Weights of a small transformer language model.
Architecture: RMSNorm before each block, rotary positions, biases on query, key and value, tied embeddings.
MLP neurons of a small language model. Each row is named by its layer, matrix (down: output weights) and neuron, and shows model dimensions 0-191. Each number is 500 + 50 x the weight over its row's rms, rounded and kept within 0 to 999. Numbers have three digits each. A neuron's up and down rows have the sign that makes its largest values positive.
A block is one neuron, or neurons of one layer that tend to fire together. After each block is what it responds to, as a language model described it from the Wikipedia text at the highest values.

L6.down163:514492483544402572471545479478466504430440527436441486431488428494469500480491483459479448585521539546485566480456474600451507416425513493451447497520498511487552489536527549560420513527507462522471512494415496445446452402512552516437417485527501556419546501536452522481513446495436524566608382447579539559478394433575510552499460506531497503490471374465536558505606559537462404491508496486492426531473458442557428415534543487536532590468511496541553509511499580395498424477429580507591499456490428520539594503486530464461448579419548504537451568434585504481535509567487437421
L6.down486:394456560494483451514474483384507570568537478527533531571527460489440529539546458533464493365425473479478515517518501510509511555569580575537448447623472492571549481498544418531563528504557448508462459406558516581541498530470510511427563518537566543437614430498556499437505529507431457433592440577384508481547504486489488423461569511514558549447560458492534518567435497558498522535552508463402529518517419508500467501533488441580529558487472540474517513578536498453519513484496535585500468502482408591530549487566504571534520432506480471532559470579562575538571644504582495489
Responds to: Mid-word suffix pieces. Interior or near-final pieces of long words split into several tokens, before the ending, e.g. dissemina-ti-on, discontin-ue-d, reluct-ant-ly.

L8.down17:568459524509394459491463540502574490532530549521486551602555508522464463543430533546528479431414474488452519457538546497543566465592475515576515510514541453541537476526434594472584498525615553552530582555527547578520472464475565520455478534490515443514415542485504565465557526502459475515516522487546491381506492398466540512522506510417371549517537398452515485415467622561488527453487503347470408485547585467560463521520457473388527543482484533574471576443472441519419556570526537545562467466535435545566464542553495449436520483505451472496446565498481460419489552566503473496
L8.down97:512557514392466468399446556457536536455533592490509475525598385475539500486465473488519562529455470533573510530508527491545557564511543404549467437553510578445542539492455512536515513571462469522535521549493462434472540548578543511489501634427449484560533578477482499516554496528499507543515504411576489572500589434461528494470543499496459497488554431449492487539440528483482639629443512487517500518485430420465578475516523445486435490482539528544441592467550491488520460446449561487359427504555495538519434395476507521466466467427497500568488381506536522437387507495563608518
L8.down156:461491520484548554606476496447536438462508513502526460490457573490494568475495505487451552511435379551513646511367531534557479504502494527524551498591434459407485462528528558482566533542491422512568468589543492447519629516518447509548582522470515544484557561475535538485525579549490553488446512549472532439503573429575492578473550477545554513495598491496496567469425494503498531489542485573492440562495524473522565520536498523470468424559466480434531485437567487473484561458398502324491627461459502565436543436533378586513472494556477399512487493468456506479515471486480534540
L8.down246:516493520506490570479472446462472487531551541485581533449479498554509509454465575526480437446502468472546575418476477570517462546560493578504483530533509548464532579407509433523483447526558549570543471491477452550442532412649493457488489547481481495543496436505550346430454415532523530464435502523564495504487500539465528387578495465530501445566542559429473601440516515526440395588557535468489519507500457514568489394505422523538552409423583529476590542483541586495476492545459608454545495422598462549584535498558492513445576416506501459497416567534465517474493492502487486573
L8.down449:532519581498504534425498567540516485645407518493553540440615546432537505499519513536514555476541436491559486502509493556557418454514563467470555451583600504535520453479531556618536503468493525510503474431449484537489431512365535406524493517485527481451417505428468502579490457594475512447505539521567467484428507578521476427426576418521514476536435510507510510481581503521477552559534504478483477560525410561479518509474428502609442516449482517513413449531503480467509570556535474441535585573487551491575506511565424483446538525444642425554491464419381507462495429489480505505
L8.down616:478535562452461589606467398495517523423462524624451540503499568565516608531471452537505463444554414489546529503475463448508514420495482416480478486503473545427526422507560493459453551519529551399527564417547515523539490521610500488448443560534479530572465490486430572481422521470534502497477507470559473572554557546555549498486477540532505452469472455500527487583533470495458473533471441463484429471569504414472445500544471456565552597534464494552463499454453473600572457493433414445498485470466486547487446529553387580562425537499585617621542456388515525489492497523464543437
L8.down674:502489481515582526437542459433524532461481423512415458504508519448516491478463417485424468566470547401450540462525495499528494504559525509441440431479499550442474526578426612429493540520398535460506455552502518439404530516587571457411440545403549496626500516577496509492477523471498493457455495532421512427454561514488490467452445528430542473504433530471565541492481418469414497496637575580468462408520499515481457524610489528542507482455477480508479497412549466559450603410415487512480556504518523622558423440506510517526496539555592529516437538473505473513556378492518532520
L8.down767:515547518502520425504466473524566437489540553453438502568515596521531459652426489462485505552511442501474476519528559561602558513518632433483417467486406515559591493542530504499669561509442534509498467554506439510503478550491366522609483551506586527469530506507522501576478548469509556590550428493425489557499509441429504437486529502463481471382595450522507459471460522447517484579456496522580540555412483507458435525475473448501431526475513509520487603397528430515529544518518453497529490501413471500532449456481522414456490434490446519503516489496628440506503477535537513561
Responds to: Role-introducing "as". The word as introducing a role, capacity or identity after verbs or clauses, as in played as a midfielder, appeared as, used as, as well as.

L6.down463:460494460496482541473512495555405450544516431464559469517498538456486520558436461502545472512558491497506474507547492429504545544411409519534414490538516451522548468498486465514508493640526533476426525533464394507559467511513521488428565485495471529553488425521605427492456471436494477483515577427430521486532538473535469488508546540521371565535380572450479523425443451509513562493555524462449608592495547436532433505549542523560522479495571528451565561462577531479524567570395476460569564462556551419562482498508525450431430397403464429513473594413509445439528416548439494491
L6.down468:574516506428378454426462547483407537498491489511536510455503529464554489485562496464616456486471548549582506499480481481484434429487480432547531492486500445395449460350468480439474499482522520461600575548416509472444496478537585443512521515513475517637537384497502561456386540521479499511399518501485461467423563599493416500433508493462438427444468423462466449491600485501439504491436412515507505459530455507534495484559517517401483424541549460459484470510557501531483439526446548452538540394586535414441527494498528504484520500486493410462513531400477424529504490557576453484
Responds to: Role-introducing words. Words just before a job title or position in biographies, like as after served/worked, title of, was; also the closing = of section headers.

L8.down176:504502560496533524677494448537479528553514531534548502457418497479422548542556447473489588410510578561443502557494471527589515423518494610463452568478450581426499606547399429486553479517523463443493517589516533510464487532544537534491500604495481507538485565458551490520533552540561509466549558433449532448542460476480573552510515431509464481456451488529380445483425597508450501537425529499531507413590549560511427530552506445483430497585478493453520438425468500498561489506476525543528455424485602555453430500592576533484475478527524411536517485486583425479460578508542470540
L8.down202:432528526470498513548559382529507551522605504454533466557539497544466471476519492572537475374502586481518579533478475400498555483436514543459489440503461506586535479401531502504565387446540566493430562511552477484396536550547424494483479530563507544488534486514536456502502460517427411626547527503434472428517471459494510553561532483525514511474495469538506499458390536589554501449469479483537515545349601471558405487447486497517451527571525511495483478546435493401514501488393388464536597522447530409593514488590505527567492424471500483474532548486484526431572525462521519503
L8.down265:506472495491543476598489454473495424520431572514554455494460540521500459482535438511506356521500454595490587479499529499469559472538464483524560565533512471549494531489497469507546634547534496467522503519569499564459522501505461584524551457545549462491501472535484471471510534427471478523432481604456486528450584446573467473473501441386540542561649531569473457459523448530466552439468604464457450462402436495486501523476562448446579397511453536415568431586473524547566530420509468495445530515483434614597417496456528430491423495562498609436508553550488449450470526549507511548
L8.down439:402472512508566512473587486472527517554456518471504567527484549472464552453511506463520550460530453476438515568561523449554437578491595524555498527463425568491513515518519448435432610539500532479501510428449532439514554593497549416570471470515463475524572430462472427426555503413488398505543562497502510429456481481572467560526507540461572544552634599509440415477488413610453552485578489518489477375612477469457622526511454548523461427452537561512540544472461494513467574478486551451491608547525509472520593494496493482471488448465451478522553402503493441501500484461459579448
L8.down462:484578517477515458624523582514429514477474409482563521577545456468483451473622563514475532529432567502403521449438588445580407506550506546461557526525459461572491446522485529597561463477518571492444589547506474600555497476447528531435575403428564458519428500421584471443557568477557500541473488448443412591510526489488551517531521493473506501508510495543473491466401473563502506486482504501528555479544551498536567572491470502399559434539486475492455488534512599518472557473606504469556481480446597562491612487456510489553449505448505512497470547488491447507476367512465587451
L8.down634:431485565545419626513483533475487566461503479491515497398485508447514537477576463558596370468544474547466553552515579493515471567486541518444481538460478488539534478580511607427473487521460556553423518550503474543478555505484469476515508580513511390510469510491478410524585460491517517477550424520589469482524561548480644431532543400560420619477412529469569554466561483543548541490520548572597504526458520452543475441536498482561406505559546466443488408486498532561446509538539509437539558497508407585456493485528446549507427477515562446511459509488512559539508428527489495391
L8.down659:487493510542473428510447505446545552555473527397521550513479493528478425459456447595503489534496483403487544527431433554429434406479502485443563520476508478554448570474501512579474557451569527517547625498432504472463540463553542406539614577591550520525515489493559604456472528615490506442488444481610572490483481454531560485522545475470515562581408546515540552525536501518587533456481439547573561544479615513581479494492449524547440501531528517511478570424482590581523554565436498533374484504564463467469519557476557506528561503579423496517463451467531514515493530494620504514
L8.down711:513531510554487530488480563397439504479512434457508424559507497571507504571462455531567455563490458529549502470567566458491455532491551580495457556496468602387557530473480495473502486563551477418510548545477546470487538437463520498523496512502494415550502484417571483535495413478493494475450502500519528577567535487531559398568528458464470475515470583484450421534543554582533442388542500403398470484435432507525543438523573568561510409492472495515517641537528505503502508460445549491638441500543417469583511568496487460449520615485542511426460568593540507531382558513446532538
Responds to: Mid-word subword fragments. Short middle word pieces inside a word split into three or more tokens, coming before its ending, as in Be-iji-ng, prom-oti-ng, Re-adi-ness.

L7.down21:540444618568516557496487491519527446463515539452520521494506430550448459551570433557546523480503535479459523489521451401423552474523497567432457499586489482554510458478473459570527449483555462453507415523447529521530535412376472558444623430429524510485473481457502544508431474435468515547476531511495465404540524525476551422412503455487552469429491461478467597444533615542511471433499493470554484572449615494604444416488430441555442463523444442513483443484532583446551486504446363497559500560465522511539499446492424534564517541547466423497535597481439500538512567546428527452
L7.down119:520478533460489480486452525489467618519513434442584559545501526533462507454612528484568422506463547436535474589439495505488535415405500511466533514541462454437456446573528449358485533521561506449523537474611485479385512506519543464570492534594375443505504584549537555457366501566497462525531461440504507439434560523515556481492521447561534439577503519519581523427520470515429525498398438511481569431544508474468510515429534592496523553454541477572462490411505486536427464443466511546525482460436470473559523477393553586466512537501516489492421454490570507557517515490577417495
L7.down251:426537452461557454511465503476556544364499611474525470539536501515550495464488504534359470472512589563477595521431511458521528456503456501537545425466438486602461507439469538428503465495492439491520556485440540475484527584488517491430512549486522586512521547519481473503398493615465579513507503475467468512469473515483485491442490574518601564486413487456545502566413473497538573580509527466424519523476484518549542641468546387489431552525412523461593550567548513478534439466511505483463462511476532525547404474468487521463638421444494567496563577422494414450540542462489557459
L7.down535:428477467471487564433592511403439527510504473521624516516386496555444481566551490533556414498553535525456506587583421528532442523415561461548502528614427572539544402615580416514514554534547420468462460581488471504447453568521478501506519477570568512555467528526455412504509447506546386467534525541441474483478446468413435558458462457545634486401443559567447540475493506510496470509546531530451552524456465472480447559476511512569551494540435515488535547497530572613578498527502531545479465507484497512525476473455464580468548519462539498566440486514498492406531565459457483473
Responds to: Mid-word subword fragments. Interior pieces of long words split into several tokens, after the first piece and before the ending, as in stab-ili-sed, inter-col-legiate, diss-erta-tion.

L7.down55:522583532438596515550495547460468502502502517559449468505458446480456465535514537456536461512531522456455480591542450569444454536466455512446530441540474474319454474617517448459578408519462506490544464471573483438476512534463561457535511430471458489453466423423556551513538554574544464456502465477439481385588488457537504549500600428545539446423536487565571514557564469563434431545496484543567493457481470464465563422543462528490552449568477400525440509539557459523541505520572563490555449491468484549435449454556421540525486505495488611397466537517493584475485394552549456481
L7.down277:551512487568542508484534452597580561494521508479545543519551550388499407555502506501455498510514524577414562445516500546525422544530514523487478481491396682542480522485492513565601435468482570568432495464411478507370463529483494540529445496443449496532507553582528510475524518440483567492558493498550497530495512516552490486484536467439570454570442521513501496513563483462543524509393519486467366449516462391451575493528454408435493526517513506535514582499401504579431446514624464480491500473469554574471468580466521438500588499473519480498506369519471395469567493483517492544
L7.down487:524464490545499488424493550615541459508518475581478461553537554498555522538494447484463460482440540563511518497456511592479485453470537524429413652441489459441509416399541549509517399508505501458503549473564471507545449541470499504504568503564366510492484455508594517479481548537506425436561448521502374532464393450509549507500508403559558553444458522499476514521503554425499513560512546513486538560519417423535433472467417409468492479408455582522471538572516614442539498494475512544504461447518551443514535542484568521428506467541533576461556587498428564537456425542492447604
L7.down689:425421505485578541492509413445486504600489521461551467483526418531498415517508441415509441472498478536351460547482475595497517525567468487347494429443490557550441575564451572537556480568525551458520442589591516428528506462427484562529437505536527494484600540617553481435479543493468537496505569536422381464578485481495491407565525519481549520448548520454425543550428614564470503506506468554523494519479489564498441512491476518508503446394555510534498503517531479469501524492391489524564465473515590553503379562421499531534543477496459480534523480539488493478457439456492475543
Responds to: Clause-introducing connectives. Tokens that open a following clause or quotation, mainly the opening quote after "said," or a colon, plus "as", "that", and line breaks.